config.yaml
n_layer: 15
d_model: 640
n_head: 5
n_kv_head: 5
head_dim: 128
d_mlp: 2560
vocab_size: 8192
activation: "tanh_gelu"
norm: "rmsnorm"
norm_place: "pre"
norm_eps: 1e-05
positions: "learned"
qk_norm: false
attn_scale: 0.0884
bias: "all"
tie_embeddings: true
parallel_block: false
init: "normal"
init_std_qkv: 0.0201
init_std_o: 0.0201
init_std_up: 0.0201
init_std_down: 0.0201
optimizer: "ademamix"
lr: 0.000139
beta1: 0.9
weight_decay: 1.3
lr_head: 0.0052
warmup_steps: 562
schedule: "wsd"
decay_fraction: 0.554
decay_shape: "cos"
final_lr_fraction: 0.0
batch_tokens: 65536
seq_len: 1024
doc_mask: false
train_tokens: 631800000
steps: 9641
dataset: "wikipedia_en"
MLP neurons of a small language model. Each row is named by its layer, matrix (up: input weights) and neuron, and shows model dimensions 426-553. Each number is 128 + 32 x the weight over its row's rms, rounded and kept within 0 to 255. Numbers have three digits each.
A block is one neuron, or neurons of one layer that tend to fire together. Before each block is what it responds to, as a language model described it from the Wikipedia text at the highest values.

Description: Digit or space tokens just before a number's next digit, mostly the 2 of 2000s years (In 2019) and the tokens before a 7 in numbered lists or table rows (17, 1957, row 7).
L10.up221:117133187130157143093217103083108154122144151130144155110106136122145176074135186144096085122098117155147135148098193103143141105177106132154155123085101107141133129139101082166144133162143161089094160106133117117122088130127150150127153120146144078129122104194193179132095107174128131072085151148139185154099114164086183079140082128110116119111088107142149153097119107107137145156158
L10.up260:107123136118123085099109138115122090138134158123097113230138113098114117116130135088104145134124119101137089158133131128077158084136156087112140140096178135069143166103157096149108169162129148124106095078163112123131108128078156070062192117094149107145108076118129147156141112153198139130116161083153141144144126109156146088183097149130115164113130146147153135069103163130156076137177
L10.up848:132158126106144113088137139087182135165109169116156156139074130062156070126125159116160171138113164112095158124186170166078136148198164125168147171121149130163120115133130147137137170101165116101100065142165173119056078129102148167112142143137196103102090138122133192117168093096103122153096135154128136052135122168117121100083121164108086134172142126091178144132096100144172085151119
L10.up1288:129166132166145143109119173148094110136140185129132086115106162094106159071121143113119097164131168112155139152162109170125106175126117165167162155103109207097142153159099111117070112144157063112188149155138174066119065150158101041129141099164104148125127126183138120116123195134154111163087163137169124091098130078173092084119076166123118148137143113094126097140082143059104186120112
L10.up1385:071137155108175096094112109142055076148108127034180126105136153117095138065107165120103071128160147110166184183111140077158090086116159097120179140099131090115131131114108115114167122230101126188149129184134112087085185120195162088110153098131141138131161102095150080140105137104099150139150088138199104145132134157125154077072096172069099092135102148101152181134122171127127099129130
L10.up1404:061115076142131145088112128111151129115082118135116144175147068128120129079173143123146146125094150168175152122140137123154167102142138058121194088117095189070157183121122135184109125091132067116055117156136181085087092102187098126117163109180185096161107079128135173122112173144169117150139149120138200118119106123114115060149134175109096036167164149091181111106154119126138103176138
L10.up1663:079086165117125154135100144129144092124117170140108187122072128105172122060124167096144080111102133107167182176172108137130098201170182130083097131128156122117110158131105080057121161172139135141109146173166118165134102068145144098145095154125100125124143117093043140172173121140058132082141136177161110106070144119145120106132048140141055135125148146176120136180118117116113125180130
L10.up2085:123140178126112129060161150111193068120099176106160137168153191146105146145134098104129101126135112096137154157141091113166157103169095141114161073110193133154087159116165137154127122106083133107068186160137125179133112082174106132178127148185148130105149138136110099125144098146179134128152165114111177120110130093075171120169131132170085138130104150132138125106112159091140111162104

Description: Past participles starting a reduced clause, such as written, released, directed or finance-d/sentence-d, usually followed by by or in. Also the space or digit just before a year, after born, in, or a date.
L10.up374:121161150072117115107146133098116154128137149115086134167091121119135141140137175101127075196089159107052145138145111126130194134161100138102148136202102127127175107110070134042175129134140099122107112143085150111114183109103091110121142134113150157132130143129078142195165108106133126092087142200155145134136158121099085119153113124131133127109167065162137024132145107127137133199151
L10.up497:091139067105202089157096224088093151129139150059096137106157120146173182107108157111143080163145122137173075153098072111114120163175148170055122102222133109095179100154116123099104040102113131135126142114144159144119096101155179103106167120161109150123123126160112085174195132121171115120125104154144089165112116112204106067115144092117117110112101126100170120141150084093082145113129
L10.up893:098102182137083128118145174112091143162111150162091176227119128133142140135195195119110053132140082093155137110100135119155137106185137116115190054115123119127118130089152137136105126146159127130068085047101175147143187137131144088103111162212086167162139116068101164174131109090166129132079132148143096108099182137112134093119136133143125063109122164126125106135124169120105153113180
L10.up1548:175088120175159151110121076146184155136151110111076154176131162097117106038118174138127126161090077167108107132094088140171180123170106133115120169085077116120156111121146105128140138131138106113098121113112173111127154123111128151175149192156139130168127149141110138155145073131182179119131113131114162144134168142068064098103061105170157102129161132104155145126098118120107205135158
L10.up1802:124109179152121132120142159082091116190077129067114092074138095083109155107112134092167166169101098163141122141094103134131171154149209062132116121152105113132194120116155129082118116118202163122146083103140169124152143176159150125148183085159156096095139064125136148101161141164124144080094111139086142138109124130124103131148157121133142126120098097166134106124142118054188126126141
L10.up1861:136152096110114105117113134119110126173091108139153102118136067188199108135139103055136146182114114135107108166156162104139141117118087130072078169148155071170143119142110106115164060104118122090185152087121169157106080092143108070186134122135160118102197138152168070113066086127142129162080060169079154137100175130107037119109144121122129127126137128172138130139137104135104137153131
L10.up2433:107097136058107170077137110062152143141093121069152112147124109056102105135106202110194118181082091132126110093081096138142137189129092096151108198085163142140135166099134127158112163115106148092210155103094134094138077107125172115133182175122114115176140133108176113170181076141111174040052052129159222175071171135141128146120118155117128105141122159134145134142170091151173098161147
L10.up2455:084101133107167145168098137117133175109131140200095139147117142101120122144112086134098122192090113168081094186105120162111093178154165117144115146129113048074149124088113116127138103176083118073091164130084151151107126089152109090154112130109122088139113105151129108161102130129175161055114136132086120146173165120136122117121094056105121126093122149140156140133149112105079148166144

Description: The leading digit of a four-digit year, usually 2 in 2000s years after a month or date, as in 2013, 2019, 2008.
L9.up275:123160128086088171111164184121165135163125136149141104129141169095129112084115091107085193170093140127128082159085153135101090110142131130122206122122144155090081130146144110105143103100115173140103184084190106097162110063182140117115155144167107123114188130106150082148094158133141140077140166140099104091105088156084115170106121157094098132111175170104172154157127187152176072162104
L9.up455:104106133116127158116165129090144112147139087133065182142071121123106114120077121071110098110123152107096145173062122154118071189150148127123158157089181124112137130154093102046077106144179064109108139114089108103082100111147129136138130086131167093122145111082156180123141106138125142129093171141132176137102118086130121117077045145079090115103097202076113140184114143088129147185105
L9.up574:181176184129081131108163133152161119161127122158169123163126139135097112103149183127160132126073122149161118200173145123174150173125093115112103158130188097125126131113151075148103133139132111173113176103153105066095124163103119156061124169213091177116133111128118135202171109179164120091114159169197158087152172123126111080141108164160135141088144107141133121128150173085157085177224
L9.up1802:135098149063096121105103174127081115103107115067137068129067090068080105204097119104144130115134161126113124126119136181117177169131113143042185124131112070109171138167128117066150092123127138103183190076130121133123101150165159129139148105141106124120149131107147138193144128167159170118077174185217120141113152117163141094074085143090121162151134095089146132079088132174124132133116

Description: The space, dash or parenthesis just before a four-digit year, mostly after months, "In", or year ranges, as in 16 January 2014, 2022–2023, Population (2020).
L12.up861:102106108174110168124139183135095097150166132127140117113068079105163138119148135092133089130107057083119096183093092112160182167121112129182114146125135163133169111205169097111152087135090076086193153157165186151109094154120127182114094137155141139105221094110103135139142158169135137062158135163162100119112094140181136131073112150107134156100083164191151177213116170138130124077160
L12.up1864:148130113147101139181164203135198126138141141132140176112105117067094110124160132083135118173164138128147130080121081117126110173172157155118158183101156167152150105130199091113123078136135111088159206157140149120114040142090122048171133144146120156103167079103125131151113119070160091075102162120124114159106167076132133114077045155142122155113146144074154183172140123135170097110168

Description: The space or token just before a four-digit year, mostly after "in" or a day in a date, e.g. "in 1802", "June 5, 1940", "(1990)".
L9.up47:080104114133087150140084144101093138172109117078082132139137099065148131117161181069121184100085157147149169107138067134111143130154120119146138174136150099116124212175171124129066130119162155094156135094154146177106087073124212104131074062121132150145142131060070152132123105124138162098128158093186136164102179118143152141074107096098152135137134101101164116091113110107124123097148
L9.up52:045147104139163162101077118117128120099152094114088074118104054098154070150032100129104135157133137091136113169051115122102157148104141098133160125106111164158181161183143102119079130090102136106139196140167151151102110112091121145076154057099172120157125143126132098141138164141149120128064089148147182194152093156116142107083100127135137157134105137078191071073149143143119130130119
L9.up728:120115097124056119147112141190121138162147098098119092145102136130154086119109183126109135164097139149164100125103149134100160120099143074089102157075142104100141181171122125067133131119021127154140161096141118161131155097113149077104160099143150140102151139092106191119072145109122169128123103167126140146105149143154094152077138168067138117131116181141140098094144120071102121106119
L9.up1057:037109091103069099158110147160150102176141165140134187135165081132112112126086122134104195158135124152140118119134149114151110077099157098109111089108079125132148209097120107124111121114096108130153121113141060120076125178133169160120161095202132139135104075109140091138133224096139150112058106108145164173114177179131136168165135146123115130145162159099133114138123126139160104183148

Description: The leading "2" of a 2000s–2020s year written after a space, typically in dates like "On June 14, 2014" or "In 2017", in tables and date ranges; rarely other word-initial pieces.
L12.up1657:113116152126129156115094152093110123167067140129202130128072165092119153047170155144135106066097128098061097168110111086110132162153197132118141154145114095134165149101071098080214124163111122168101132123185114093131100105132158143124119131196097108112110067083158110120072128112114157138100133155144156131127121162106112066080182126082123100083138169131119060113147102075135156178166
L12.up1673:153132179115115128143087133115087159152118118170128116137126141113129142081159148103094144083117183174075180159175163091117123130121123129109161166139124115081139174129075149164154147171129139163114129174153117162108096134168139116126083153174140078125113098156145179151141133133123155076140161173133108109086174138137129101077116118107113152104120160139131154163182099128131106141130

Description: Closing equals-sign markers (==, ===) that end a Wikipedia section heading such as "==Career==" or "===1990s===", also table-row separators.
L10.up342:100136119120159137187184142129174058176094092154116116110093139113128150153127175112153057158072150107159125107187082147074093167160121138150120188128161094156104163088160134096091148175118080142150106158163112106124132185128109079151181142140153119114114173136113182172109152139109123138088108082155145080145116059155165105137166138114049118124150159166156154128122147137128131108157
L10.up1366:169164140103158107061104093121137102099137115175103109116168139100092082171057100112114145126114111131136124125138113118168174156170055109099113131085131089125102135148153137179167154158143068076155061178135205153102122117128086105098159155130187192088121103095133138151134119127129127119131078117142133088165130112117079101123131123149135092095145197116124082117080138074115138137176
L10.up1378:085200121155150087113092131054116137114159178159169110142129158121124149165092158070085083145146069138172088148081120132046113125120130095121112113097129128125146112183125149059115130118160107098104085171137161187091102165133123142156135136140108163078185111137099154094143154209119117119128149104117139141111142116153100153155120152113186154056103078170203101127077152167100130149129
L10.up1474:125189076093086145165113134136145087153142102152150150155098115111201089160093121170172099135104169181120117108140110131095121098143085108086158122108129112089121148121079120143123090122091134121092128112140130137097160131163219080137160101135163102111081104077119095092179163163118117151121206172150134087157122129058170150124136121053097132105166103136137138090093100108166209090154
L10.up1776:131135119104110130149094122106170106093115134124087177158127063091142083183072177125141107114154105148179124121111098131113121155124104150091096157165168089030157148158087120086124106185130183114126132138162152137150080092144142069108192081171155090111083118150190063135114121115147151170106105074124168106088094184175107100124122166106116086120099097096174122130106134149168114069127
L10.up1987:147087120050138097074113191108168107218119140138087107119148126075132100129100096128161124155118172092115125198124200122131085140114116107085191149083140140093150186114105132079091134127057099090098064085179160077113068069130150145153133142144081156124104104112166114163055169180163140114115177138137199119166092115119152141147103156116105149117035151150121167105120112133067133164071
L10.up2052:128186076064155151092125075141147152141167177092110128142071105116156130109157179092116173088154123142171099140162132118129172151125187171109129077147137109105180144175110116138094133161136113122130073147104151146135125168126125136066161129157149130126086112101141163111093134130141119150167080097114101125095174122152148129111131086122108141127124118154159134149133176138068131142137
L10.up2161:146185137190089108063103116069117158130129115065081149161132077090132136106176156107133186064112162117119084119134179133122140165160186141086132124104103117128154084110125123108123101116148089168118108120158166178112139110108111120144134182199186189155102136071088111119203088138121129105169119152130113141087156165115139140053168087098166054124141129086165121183150147152136151116143

Description: Closing equals signs of wiki headings (===Exwick===, ==Soundtrack==), plus line breaks ending title lines and table rows, and table separator rows.
L12.up112:113151137069133093102075141067121141108059164146155118106172098110138118105155080129116095096152122155147137134112157105171128101157112172149163089127067147157125128123177044122125122134135101089157180121131173159087094133132105109179201124160082103158103136138165160131124149100129126168151168105134121095104138065117074109107149057117145107110131154133083112085099140136165169103133
L12.up2326:149167115091103087090148171133126172056148142125191096128099167098114186205093132137123152137072096068108094096098153130130159181164102143178148110162093098094138124131074102097104080116107115114108151183171172135132076102177130159145206113114100150140104101074130114159093101170138122134153094125172144124108142104146123135102184129067134134179103145069171076114142196104186165142140

Description: Closing equals signs ending wiki section headings (==Legacy==, === Geography ===), just before the line break, plus some table-row pipes and closing parentheses.
L9.up438:096151122116126110105131139103122084146130179159089149141108092122133141152081193110164116138118117140144133153125136125146143145115139141101109152122091155128117146079126130079113139125133164135099200125138119190111122164215132101120124198129138147106120117115113171111060134153088193109112120148113131084161124031206186126184097165137175083038155115187118189114182095082114167189066
L9.up444:152146112157097122109202090112176103072134182113142127180126130150145179127127113102129140087131111125142077094121148082163145145202127136167225165149155127101066136135107125151059136114137066135119137136175101085098094093133142061079110157133158125115058025095090185099137121139156151115174101091093172136166160107147126100132175141066108078091094136118078128108098185101169105126217
L9.up631:152139057102128135102122165122131081137146155099160147140119116125144123071154136123129176094105082117140108127121138107127144122143094127089123129117148118052143142086129125145156193098122173126129042155156190141100097056092119054115190175155161101149179123129144113164134170110160131163203122126156167105145154123118127175168085128063150129111082127144141090120068133091137161137137
L9.up2200:140182111100124084097085119076182110093129147136137132087181091120160140150073186144123126132094142114133126182145153137129173121178145127137154122081120166105099235127133124107109188123152112116111078132159136145141114126108128081150115151149120159158056063089166142150138131155147080086139145119150174117129191148150110101123082109124192138095219091119175077057072174134139173167094